Weights of a small GPT-style language model, trained from scratch on English Wikipedia.
Size: MLP 1536 tanh GELU, 38.1M parameters.
Training: a variant of Adam for these matrices, 304M tokens, 9266 steps.
MLP neurons of a small language model. Each row is named by its layer, matrix (down: output weights) and neuron, and shows model dimensions 0-127. Each number is 500 + 50 x the weight over its row's rms, rounded and kept within 0 to 999. Numbers have three digits each.
A block is one neuron, or neurons of one layer that tend to fire together. Before each block is what it responds to, as a language model described it from the Wikipedia text at the highest values.

Responds to: Given-name completion in lists. Ends of personal first names, whole or final pieces, just before the surname in cast, credit, and roster lists, e.g. Paul, Arth-ur, Chri-s.
L18.down63:510500498502557533519482435580567501521515480555518530583526500498479506455464535511547501525545498489510480454498528467509549585540536499481483530451480516441554551539450513520517411629419431531465528557428479497554502477480479506487448551505501490496478491456472500534382514485456502413462457514537510488549451436478448453508528544414489551542589521452443541537503535442529492998522
L18.down223:440432473521508491571462522454468533546498456513545572509527495477436583482441490493576574522545501530559469562517490480592483479489465443456492504497561568555475434551468454471555539455421540523427515476523532500570611491571489497445576533613488517490486473484498567544458435440456574469475540505567532526510510498465486534520490500538540532526546453490426423513495516560458561958434
L18.down434:437464550484530530449468395578567514460466522540451486533494492537527543545521469457573488471521537512537534416509500522640520498466482477533466528492457525558517529479467426535543478466494515495534532445479441522541513553526455491435530483591556491515505480468468526480500494549532449427550411593441522546504495464483556400518534533491474467560515536573457524486442453569484467609455
L18.down498:442540526533441507531428419507569521506525452530498458486515513556513522549508527495433467548467525545465533437477454482460481529479549529519518605474428457444445512504488501476506574521439512529546487534437472475519526518490515451473473501567594492430516661494428517502462470493417509497473445482587520501568599488530521521497470491548506518472533529508452457481556453499535449542526
L18.down761:476458475502478518496515393457460615583495504510517439515518463448572473481497417578587473520484499490460456503498550497519477565421493481447505510546511552441472569523504525557456446456499505571510482475467580520506445493499507540453470455521490557417523461508481514499517494450592523533574509485441461438447598647510525405463494406474479530505457554506495483472515541542555396519506
L18.down768:567485435466552403500472471501487555533473531477488453456461440513494389467532546508485465462506511461500496456484479584535447544490473482450511550506436512554534542535517416572538541454437537501424426485491466560526536504505506480435527483428532522483518471420486456513545439468471478426524475497516478488520455511437466454581535585570536523423536415507471481469552503484493506923489
L18.down787:502511476510550467473579520466444508446546487458512531509533549540527518469372526451567529497509508482493475518438476513546545442465441503513482469525446496468554510492470475594506528538460493511472475487487557513522535430563520441517452460493516576501459546497520535545462537452459483547500527471459562554475490526470500536547445480447526554525498523461500474515479612495528524992472
L18.down874:496491495506581574486502423574558477436489423465442477545485561528444497456557428492462564514468468546569526503526478492572522468523527526455531514519473495516544513434510489551519504451535500461530465481586541524442518471559486548482521414459532526407580539447521554475435516609524471491485429413544520533652545484498512546464450493485502526470505551425460473508430486547489490799480
L18.down955:502495483503574441460501595402503541518511538547457531557512429513503454464459545491525485499551489446525406510553546422517589531505496518524525529555461499503487491434502544495529453520447405489458511567487475565537484468499487509503469527462524462459509502404518498471449504493508559237539508484451503524448499418570435525439563517519552523438475498490502535527533440485507519955544
L18.down982:486504460508554493448528502490507554523533491560488503530495515476491502511497532534492474479510483478535430498555524508508521519499513460496503480459458533506475496458482517477559454510461473516494537566458515503502462555457538482499459496506458463530512483472545490498461498497508519223566515456486510517489515518523508491487516514505495485496514476460479473474466484533475517999475
L18.down1110:524519433413575471432603463383544464499465512475470489473532445441543479443497483482515439513552445464514424506546506550526474495576557554478404536508481534565486485514535581448555435430493562566580484516458581525626526534441446532480546438583369482482475365498496573510507472427499417432515522495540420562514453483477437582483516514508551424516515466543526462469486493555522533755446
L18.down1242:453457542531521439459490498574561546487442570487484592489520418542514506530542459483547487434412470437469488482534452458581527474435512560567511461561514497495563573558533465513534431571475508475499499474509435500584568553513488545418491452469578501558570416496438491442555494529512514438514479509485511500488475561612540413537495461555478469424518516455465523377487454466471507663600
L18.down1248:453486476514535500444538515456516542516520493573464504498491513483552521527514532568491487488537489499528403491545503522537554499427512485443471509498504544477536507434501497486449494487458488523473499573450479526511525514546495469488509495504490460524440509520553487479460487483464542360505503467533494489431566518518490484464479520521518479507516489536470491487515490480493501930468
L18.down1318:451440482592569462562460410402534495517523531508521498491472430447540560488506459473459526558502407478480504457551494495524525581490488398509473427449504504501474493469514523521607469529354466434553391513472546520564538551502478507461520383484517458480428562489472471506480479339464517517525569543583566521448497477509398507439499398484471495521512444493480538536518483464536391712423
L18.down1428:471556510490489461455472435397471478562507607467566493456459540516493485535485497493477519459573537584485468468537499495472491474498506519430409434484480582477495539516452496579440515542522474521428567530542441584529556477590496449476544489483480519421543521521522465438493555484527483507515484459503453469433602492531543507406498563482554499489511522471462481466503471467489527805436
L18.down1454:435505488494578470486561469473517495525442502568461484495514439478524489417524478539502515468536445544475416476566484488535513492445455483469474455469545515472502480454471501459536492531447568529482463555410410553559454522505505441480493499504558422516490459537587483531418479441480553433494528505523472489536517586479452447524479607501461534510500461584426543497555460509525499875435

Responds to: Completed personal first names. Final pieces of people's first names (Donal-d, Nathani-el, Ry-an) and whole given names (Robert, Paul, James) right before a surname, plus some other word endings.
L6.down15:516493377533505517561471498451416539556498553471528582542458432527544568472446518477449483491507489553481514434483495459483465488541527514611554442517466569463458576511520569490519491515562513421473544525479562412458495503484518583473586380485547558559380556446456494428441593555522505464494510497468543487567515559514583532458469589512353566484491447532511453467547461526492573505508
L6.down117:513515479505564504477533490503370478516406453505476563496560522500547523481472492485483429448458568530589530505359512398511459497526527590450596503513446535508555440486474445406516408499618519448478453462516580583492558447477522434527512513494450594501481544485538420425484381436538586512507525492556488508456475516499549497557565527555431531372500579563488486498461424520502528527493
L6.down1059:545511490512399500516513501568516538492388490545521511485552453363515474478464404548437562527488447520409468457534473447612524486551471501587494508477580486616538490485544441514439424562448560571490522528550517432486469447438517486405499453447405498430563426471524347502495488502502481465491499536439488568545512549468610492477513506444440474487528476487532566487473468483421541520448
L6.down1336:479588561470466643534523579554514438516516606465549584487468510569479528473479520533495481524411511553563396536514488575424556586508444598560510414554450551525484562495516477514550456493559560474448518482474473509434440523454448541466428416481498447527463504464472387434570463460512538503460492437451476480508557522511490548537577511508469479442410428362429473370495437490566480450443

Responds to: Separators inside numbers. Thousands commas and decimal points inside numbers (1,230; 93.26222), plus opening parentheses before unit conversions in stats tables and census text; also word-initial im.
L12.down1525:433489465524485530555447494511459447515445598344570510467494499444554416539549620528490480394529505568525499448487521474511480435573509423500588497527458512482378518435462485512435555480460490500435537481470554510529514508573530550436582469398526511478497510417411449519491523477548468488424549549536494498511474579519526439497426374613499423470543568414474469572496501484464560506548

Responds to: Mid-word in repeated names. Inner word pieces of a proper name or term already written earlier in the text, such as Cla-p-ton, Living-s-ton, North-co-te.
L18.down14:538516471470517521585467445478484468581463496509541474511557520592435444463460515488492491485497503656440470529521537540461549531412468514546600485545466476418586401596459456560500495568502503524589543583519517587483536536510485481569498457497449508429554410515454551507453552471548550488590486482568453552525470522563447540405527521503479486445471515474523528456516444525518459462467
L18.down15:415499520524459562559425510480503483475481435414476490428542474517540409469558448368444505452499492455544507484419600525498542562481542477449317515533479537503500487505492394625446574519429484501543496493534533546488539566448550497509466582522442459428541529499478494551498525494413472532477531458502434464523427469528486551445503513565498468487500538523488417449556569423500450366438
L18.down19:423491482495495458528466457488458455486494465473548535526461610509525481550494505549461518564505524559494508562500543499489500547541467411471546421485468469555461536555522471629526558579490507443429476473470533554466432563469456441521559452526402520435476510478487503483488403530554501481405432422535408498465503498488484514544516496569561536523458595483488441516491531503480569465487
L18.down118:512539598587484465414493384586516500440419448444535473493579507418469496445509549529403489439428563472462494502384464446458550426455479442396506449456555492498561515479498513514439525516519518491471475460453494557514468481411447455500567483522422486470515517525472529474484476527497590513482535449545434500568503596477596508588496544513446407598477496511448443445489516485519537410492
L18.down185:489455519486470514444485444416449536550504533514515477518469561472473461511437494552498486486497525486488509495558553451558536498461585459490570545480515495452489555436429494475518555544431605510468540408591453441517571404477527457509534483492521516578529515571545386546556486506533502493456450594585459435394465465501439456446543483485490512446492456538474493409462552464510495421480
L18.down248:478407450572457492453516452514498516426518420480443500472472558514522424473530538356565494484500550552581463574515506460498490552517470574445501458499490454518418495568487417493562439463493481544459549567435578466480531536494462456490488606546471509628566497494493449494548476516474547493437467545490413482492457488501477417483449487399493469482474514465504408449510508478505487341543
L18.down324:478456535578472471570594445560449455472389577463506522449572506574466437484542484505550521398465536435492458496420467462421515520373554498462421442586471562507514591521537520517526464470523453464498504499586478534487579483398486489486483478467498456464503459457486476440536464587493504476479497490481487478559517472589566496499484515559477427485577402517431558472469521389411527505419
L18.down455:416487490520599510572605519413563446492489527463462520363600461513566402515510523446472549524492459566500535505454543463485465480515490552521499523488424486399490493565497536499513532526514576522479457508494609525519469527478449494573434533431520490573518484432439468554463578495497557504601550524481536534590513571546534430533519544550515514531483565491445469500468517513609506365470
L18.down622:463486529511519514457525482542507523508473473536501451514521513494601434487526474515492485468482522507484490480514550443532495506505499479467534468495430505463481579409538573451555520401517547521551493498448529528520421431491579472554521442516521552583478509479509510458498549533533478490572466480491543448488541471462542506476510496512491540451516513480482472537506524562491504306550
L18.down664:513507546440459530432544545554569482551474513444507475510524593525506480568454508429508466490539590513497426574532502497531437490493474482542498507552617458406400443446443497450513501557531544484456499408502508468510527476483459593499481614472466535531442523440495336538660544547517529452544433494513455496406522524536485510475622510455551503447429607493513606520507529528450399449496
L18.down840:471523551468458489439450431497434480433468543488512486451496489652457535455546496508478454439479484408500507542457447456457452550509460532474468518499469492460511498492420516421492458578464501485400518454422557525509442526531468539515531546474521643472544519468537430510471551442512501495522480554503515551568574532495494341473547526523460585494500522466541437398531499472488488546431
L18.down902:453474478532553511520513479464543518439523467572447539457526481480562467488453490531463501466488463539465503490502537447542464520459562603453500475455480436441500521522478486434494449455481587538499503468464591440483413503503540483490520428558522468546515538458517520498514474505455524452539467422538443409542484502509554462470555496486464459541487547474511475532531433527562484351493
L18.down964:534542547481419434517576471480548575503523544456487429491462511474432557541537469506425391460559437565483579420482459533437560516430563599416555456419510519557551491533463533534463466487484494398539422497488591527489549554530498545465525339475534473538544548506472560462588532478518451484541506480569511432514527424455536525437475641511494507481483546449568565488541497438470490662487
L18.down1030:563553542500634536512481491540469427469506447495482476533433494524520448442500491543471483451447437473417467527512536502458538474525481512505508530563468477483548546493531464538530459523615583525559495426513478491506517513479458511453542550429443555507472528538476411445414483530475547489537439482529506491495503496516515537562463523399461441542513439429534513460407522392503520510545
L18.down1159:509424446533483458493626504507543458516468531487483391479498547574474575580483495515522540492514519487456499557444474386476493448540518496487505541507483531453457546484481516428489496464405527459541522385372500439454554501393449554397561519453545582515530549480547532483472464532555543504515516510556521418557472550490418498481493449467474423485507448465472415408542561464545539473475
L18.down1347:522526538435567493397421484529473505507475417547448397519463480472497547461513511551468521459476462520452427484470578511398573437569518540478440476415443485518533590445515533579446539626528453522478445522511455508491462475475533486527604461399457505425483509464475504366478563512524429488536434473488498547458455443544493454523521466494518522527443535470535481502474500520515571326461

Responds to: Number-internal separators. Separators and prefixes inside multi-part numbers that signal more digits follow: thousands commas in vote tables and census counts (117,491), decimal points, time colons (4:40), "19" year starts, $ signs, and coordinate primes.
L18.down76:550533520549471522456541418493430550501556531560558463480579522469544446524501502492473458463612440492412440521521595549442396428473467466466559492486473480543565499442499531472517450560487455489461585535575498474543515447518536503509471496551516435425567458462509501524416509480421502509483453366475505544563521534480552533509477479470538461517429561458566529448513530568460503398507
L18.down278:485463397491464437458548504510480465478561522471540510449508483463509474532558507487410412470517452539533463451460496577518519475465527557409497480447558465595539535511439548518572501525422500396483434466534475473553512532495540503541489488541506495454480519171513510507430477514481479502436597449503511496470411530483556530459555512478438560538507469509440527441505488500533427460449
L18.down280:500538561550445524537501580412504525501563536475489489461487496558546423468521490526387561513436519498450550561443491562494545548486457493424443500436579471527498543494477514428566469475492550442529417412570547467511496548519526515504498537471464457431536525260486561564489432488528518533494493499522544471502567426550500531482534553431476452518535493491429563460518544482562507693590
L18.down337:602487538590520470513566522551489505432575493540640446495572546493479459483474395525446436513495487432499428441463430483520441409488490472532499556549541453504480422558567519438511548445466456417511454483534561501503544519467474480507435565638481525460480470487452421562462448516480602525484514557454546520449482570479554493451477521445452459424548574546543519468577477548461445424521
L18.down344:518511509564541515500510508592508494494500486537380470495510496504526562565531461476519402448462528506593407534537497555519482465480525498469457489513581469516562482573463448495558545528469438432476414433477495580437569502468544540472501434471534503467482480410509464426419544521442424450463489566531579599507517484550647442493417468532538488489508549407483539491439508504466492227465
L18.down383:515527507488477478468519413494478474468509464431533498452535495494466513504413474530466498503515431475504512529569514473511476534468504553461423476495535580492567458452479450566527540562471473479469525512555494563466498522516588426510532418585457486452541554514499483484494490532505447618474526496501502477401498470585486547484582515441490463458494495510476499408553467491482447208470
L18.down388:535526516490520470551529521506477452534557527488437485498505509553494491419540541459566537535553486546544461486473475528462468616585546509512448543489490526568445505491469472615451534443517504479560465628512468435556537514453477524430566521498473528374442483199476456439472436492501541421440571586557533473569422472501526541504552600580408493512519399427500521588569565516468454600486
L18.down512:436513486511484519522503524479525519498515481521494520508530495516518494490508488511499514514508473463490521542524485487510484477471509471511460480486503503484466482503511520472477522457513496501496526538481520492508499524479507507476481497520516499535484522474506536536463508490511482512525515480486530470531525492490493528498487509491500505466473514484463485483536517549486502438513
L18.down866:468531494495542506519457485455488471484494455491509481524546520545563510524486444484473480491522505466483512529492491482525499499502505500467435502465488468492447497516468502457487562494490494480459505517477553519509481527485521502487481517562485522515479559462491507514472538458502532570522503505474564470496539526508501483455485563459480508512510545507472496452548479539515517286534
L18.down882:451419459511475484488547494422556431459501499464483480539530434481593514507573437441484451511482469522506442458457500517518376509517518584416493431538544521428579529476521528597552478522427609560475413439528462537603553495430543497564491496416522529490463456470507505557499512525501431552389542566552569475417480459501464499489517518481514500451457418486410528436428529410530481440436
L18.down927:520447492521504490501547490527593541483554545500462519470524577535473491490536545504515539432512523479486514473530508471564439514471535416511465440465562484490459518456557514460447451560493361473512513604542535492520527413490539584436457522483469487526517520485455481508529479581585468555439494389497511505516553536567571479475526491461444537535435555504497534449535478432494407566554
L18.down977:565488501442491423424531467556459510435438486503537513501498479533549516469554533507482470463491447534498537410443571592566492522515469545368517499451567441540532522580443501521508459580444513420517480504561487466535553510448530482464496519473461484491467493169505515485457497525536542448427624501514526492462463503485519438489531562549453530509524421495541525440514548513538453533491
L18.down1201:556459477507502506587470515559480439476490556460517512458538460488507455531543501546383416514488482526581491494465509635525511559552511460469433560474497531507554561493424396526530440488483501462594511523500448453543544479469518525503422517483484513473431477412496501501431510511542501506440513487499507505487492478571553481544479499496462479526553564456537536461427480505455440357527
L18.down1364:528513523548440528539522505435424380533439508462530518487551454518522461564563517472508453543497457551543494449504586556419532518417492519474488449544529528467554458519419497496519507492456528492447433447589392591587541410532461527579505498476498425397587433424510490487481551517602495574400464509494580520450484396457562499512571590405479555521493433543460449503522477500540492359491
L18.down1395:426553447482439479462488431461521513498499547536511444550480518515507464501460446557540448444457488463507543526488499498550451480450498458521433520535527505515462462553524546510552568482418526456489458569485511479435482484467527470526499454483518562554527537465554503506467456492511514552434486473442533522468477519582515462375472507511474526495450504442522499475569444548453448277555
L18.down1431:453515508509486536505489477510511532469513484485492499501503523538510510503500524493507503505495474466492557515511494457531497489477534468504509484504521489486483462497516512463499529500508507512500539515483524496487463526490525500520481482519513479513497514475521530505470505489483499499528494475475504494510487517497504509503469515475509510502478516502485481480525502518518496370497

Responds to: Office and role titles. Word pieces starting or inside a title or position in biographies, usually after served as, became or was the, e.g. chairman, Commander, interim, re-election.
L18.down50:537478500507428503500552531578477528530461525450514523466446585523488526597488629430489507562463544526501485593440416447507455447586480498603489551530460475508523454513502452437591446495562469524488520518570450512498539495507458524487423406492520623536463501462440527487432595569615408501482408473539522445475477539512530478496466503509513457459493554514495552493508487464499546480470
L18.down373:428508533520536457425465487610446506515409425541466492539482595455544471406388495597459505553442495481447514549379527491541509451479492431558430547548519416547470493387473436464508566533544549446463511487508472482568517539467466497490493514542451350527459586489520574462528475493540538481550593489514512523511425517446524433471430444397498444508453470518484464402502616338459428543518
L18.down600:404569462574474570474561435523522461490462450428495519474562548546477556577492479497523538525455522554446484527441591436529565529505390498501465557554557469466513567505523461468620510535558527492574499496541483557442486546530504507514410517478536493525523541511442527569486590503609518523533468516509597499441570480576502466640508522413470512536445542454457415466510543491459484412482
L18.down885:464441453546446538527466482452520471517486497435522482476561492525510452536524490464455493556487393535489487581538528535531561426511498491481536489463530445458571530506443526554572519516412440506547462553481505519496489520416594504495437441540455441452527479452464454426587562532463526483430466470478473496526546545503541480543545520423491473491533593501504476485567465564452525495536
L18.down947:460519502512505483464508463471487425547475310557477515442514594435471495464516586527534463558500570493503456563510483485453483502570438455582416468478446521512467427446511458448564494483533429510442539477501479462518458473471502563540493544542534538553441486480550556506495476524491438538443457510509523512517481472523458469506481486530550426541556480517489553498478487476438553276485
L18.down971:511413487542501529509618471469448493468408451547496471439477442505489554491468511424407396502511441476435461522527439541518510453498449564525494468439500504491575463548505489488505474524494484482497481480522475475506476547505489494449480514472565470557489454482498496589468615479523500575500571488438507597464537540546492505562466463460484587478527454493526565511576449469518547481575
L18.down983:496460543432537459490505673401510478484495481453465603535451571521555571555566390484486549431488545477443542464434557413468488421462469528538475542553450549448454491426517498562497477593554576566519510493457522538473480602521483474505603455459455476569496577538533487515498498557461482518457546514482455400489511523492587478499497465489503370392512494561496582471525443474459509521523
L18.down1024:439519520575520554528477561420499458511534548490524434489424491491571491540539514502497487515494532489517441516466523549420471501478619526469467515494499472561401445402543509529454516524521505526555466546569444540448475593444510476579472478523532442595451463433485527514479541506578474440587523539574525441476514497536587534394536586525515435476474561511376490437540440519512531379430
L18.down1037:524468477486505456590508492435489515547476465514492477518534482541492447478511480460500423492397489595481421491557488536413473439563537547554508476490514463624483459570525513579534568529410483449473432452456569467503572443442469443476526498461558531455484474452452538580550492493543444517552517519503543553497550447436598557535455501514565557510438522492572538466497444449456471381558
L18.down1194:531478462542467433511569523581509402499495461453541471434461556473463402534559509480370495552413499490515397481497458536472479429470506473527543453521486483427520414479458537530539505405559477485486486570501429497503545553452494536571532522530491452492458510421486487609483488537578512418492481478453573416495484512497512531471534571531456375493525486486617535473499501553486490625483
L18.down1216:576443469475484499503476472491444460472488556536517530492487439481509532481459431446534493539497554524448543458504406511515550551542252461590466508538456504498476500526549477521516452491545395569504615449560480466480487532483463508552554559530493484464489517437464527520472487484511522498496473436477519524508539437467527548645542448515489343498483481516543504483519601493467520337499
L18.down1254:536478519452485486530547511449466452553471518472491489484459493482500474528528458520435526494554530454524545467619524561500483495504472496498538509526501522589496546479496576503564454466462527524523407488545531509521484627416520512567484493528478399433466480477565450478484505511532522507455551469436483480416506444540482545532467551511416534506502446448577487572628560506494444584494
L18.down1287:514456478494572468518479453480461506550496465443535500401510539493524519514475454547449538507496449438458547432549456466544512456396487534568416602492513488531513561565510475463533458610490520535499433445538561470412415546534423551570515487537473474480583493443417565474429458555544480466522507457547448547461483539608490496488451434523578483515531536508423534472526498464521500486435
L18.down1426:523540435524521392557481496529536511510549543539414367515491504483513496552552539507473509591452492470537512544488449424466519508581497434529444418513450437546589513494433566451526556543540556499478557508440533456543478498482477573452445451467606490460501487504468518403514446455567532539466566463588532487526592510442478487467544530483494502525500580434521599553462552455538565432568
L18.down1494:427505501585475521416461540519599508576474537491490530479472537541475521423496523561426480620420544487596486465467474464455571415456455545495541560506617476514463575470459494453466485469480559569470478503443506489508537504556485476485436455469458504473458535546533578459479505446496472549464510475515493527428509482481527514587517499498496555533520572393449572531533606487539456590517
L18.down1535:536421500497486493601519441566583530417498505497438520505519545504530451460466564449574404475561557503479478597536452576408519550636602394488464444570502505504514451487474397435513534439574569563501527509433559419618542501495461553453544479485553538510421575579560493533478491491459462538553476614494449563599512488500413576522445522492485499485447524498458562487442537476529541524551

Responds to: Name pieces inside personal names. Word pieces inside or ending a person's name, mostly first names or surname starts, in lists and rosters: Michael El|lis, Carlo|s, Gheorgh|e, Rahm Emanu|el.
L12.down308:514445493479454636484468481539419466582445483471539418429499527654517425478509461462409538428579504524492523513498505484471580513412506403486452535572434543501424515456521514513540518510452630477501514499424506509456528527536534525475551523463519455448500473533450473481513515548517506551549607505506470507519576495461445507570526467553586538488468459559474492597470526542467535459372

Responds to: Census verbs and heading fragments. Fires on "was"/"were" before numbers in census demographic prose ("there were 96.2 males"), and on word-piece fragments inside headings, table or list labels ("Dist-ric-t", "Doub-les", "Ear-ly").
L6.down178:517493496519579545502537406544546568477504435544467526530550509541533521480478488613511593513462531471437631490572518454601480431503543502574502525522570578506480480439478462474552527389491402525595557460503431598473476492542469465492385428477546530494473405489583613512486475528479507532439449446430551464566634466542515525471417483523450481474424495508466476511499503513442546601506
L6.down337:523542617514616493526499461509511543512490434510544571515563547433421469485561526498567493524471477477446480502542441553442535506501474489463439420532527442530514498485480520552497530468528478426499488493471498547523415436531519461502454511586484548434400369562456544544499460547425546561395430372498524500541510384478460500521516482530454401591496509509577518583450484547610516424574
L6.down412:449566540549602539547534480436497556492490530459452504548620596535502472520567459471458478438550547454567496512502519428427460403462559457459541452505490525459504549395533559584479521507441459495577492460474526477582493588473437489491615414470606482515443448523425492515492476445411450483366501410510453545502589405481443585510504507542467456552509472626521514496462492541421547507617
L6.down1492:526477446429497502548384506419473481470518483501474516511517535558474414500506544442434509562476573468619488516535550465493414479472533462407525455517496510503469542461577479493483540394524459472538480610434481541578605446431493506481559480554368469508443520510466451523495498627513466442476556482400489462438508489617488508478516463565498459566484510521468523495504481583483433495496

Responds to: Mid-word name fragments. Word-piece tokens inside multi-token proper names, mostly surnames (Ri-ce, Schmi-d-t, Pa-x-ton), plus split digits inside years and numbers.
L12.down1491:494530518493508494552544565415506539475555459534605463559496527518431544531486482467562451551465538384548496522504467505484456475450482496527502563556515528519568483559489398534538523524431397523578505540523570521518566455529467520560530438486529522436451497496438511549481416424411486536531416490543381537444570510556524531435485479453533435486537531553556535510516410590570526534518

Responds to: Mid-word name fragments. Word pieces in the middle of a multi-token proper name or long word, often in tables and lists, e.g. Fürs-ten-walde, Glad-st-one, Col-ise-um.
L6.down407:429457540515529532533576494464501444473359487523515572471556576477458496552408540435555515525482512548562456507520444549490542536560463456546580439526489562514586510431536485421491427545422470521484579476565495516580468505509516513418522491457457567457532466481461421454444535468517502489424435579509481522550463511515504467566453481493576604509516427417515515497486552492563544412484
L6.down552:484582545543480519529545461504468407453578490534563499477499472523538477496485501480453460459412483549493546493486514468366562463480560481582568482498530435528531601525477464488477428454491493370496501398512529487522542497412585444522513460379503532498567443330478502431543565476528591252516501542508523465513484479541558524477457553465470523485460569444518462592467561464401462575470
L6.down1138:529413570481472446509528471619472556468546404494445626443519511456528474492380506597487508527523491405523474525524511497443451521655514460486552471566466554501418441565428483524464418449514582487533525592428574453428438465339562476509560445496481489480498509465461534470495432543437497520458510527500502512476450480453459493591518501491512440516459488489477467400546512462520440493488
L6.down1314:483572483546460487529476492519523413426569454561427572510510457509509513488462520495461483508567450533517517531415502563424434441481507439539491448434524482461454499526433348429470444573520451432414492530508531506524549409482460513525475541465523502448481517523453546582449553600575402517405457579468467399517472452512428505467548487535491478482471459444444508616499454492417464510472

Responds to: Mid-number and mid-word pieces. Digit chunks inside numbers, strongest on the seconds field of map coordinates (55°44′14″N), plus mid-word fragments like Go-ver-nor, Prin-ci-ples.
L6.down894:532515550520524461539462446388411487520502478555554497554484523469405501424408542473466354496559450540489536506500568523543437512500572504453458460405534670479502467545476390485531499338434423561549565560427480476471553479485523432624524470517482494428511510528576518447531519429524523540482460459404548531493440427571470463505560548472519549530427555433543443503482510454566474452465
L6.down1044:515563611536576583519452518543495458540490497459573530526507477427532503491617514539536566539505601519564457538480488492449616490567504443553523416498488533459516488492551467449473506493478600445483496530462540432519499464367461459549467485536483493566539521526552566483477501556522419404455492452487464454568500476488524530450552551527534485589498517483460473493480470578440451603438
L6.down1312:486503531491540450551506479485488398546502566509529531482500457497543428476466457521441468440445497543441535493475495552511524412476511494509414508471555522469515495462412515479457437516430467408553537506460539510488513545485419541511504523488457495439519463438456523423512378423512526534406490580467465521562460556473364522457449480487462437535526423470503483576456587523503453435517
L6.down1362:547506526507520445556525549535461482514452573408535559426502445544477518510452476429483433484487493531485453552397463535522492509479436535483521594531486426563449537602420546491556454452408433528484475436498504418544622578558457506482552518539466494458513422432409612459547392533524566490439468611510561534626571497432437557486542475404394532422544474395533462564517431468535419465463

Responds to: Election table starts. Word-initial pieces opening cells or entries in election results tables and office infoboxes, like the C of Candidate, G of Gary, Go of Governor; weaker on mid-word pieces and "he" in political biographies.
L12.down44:466501475465498475503549533465452493515470486466429559468411522496563456585543473484498506485497479623632540442480453585509440527534588432429551447479426563515377498492551496456509434510514447511516554535473500459528573497508465468496595536502576421519609605493368506492521518477488476539530503555444435407566461501508467505554461462522483517474537518534564511550552535554516477445509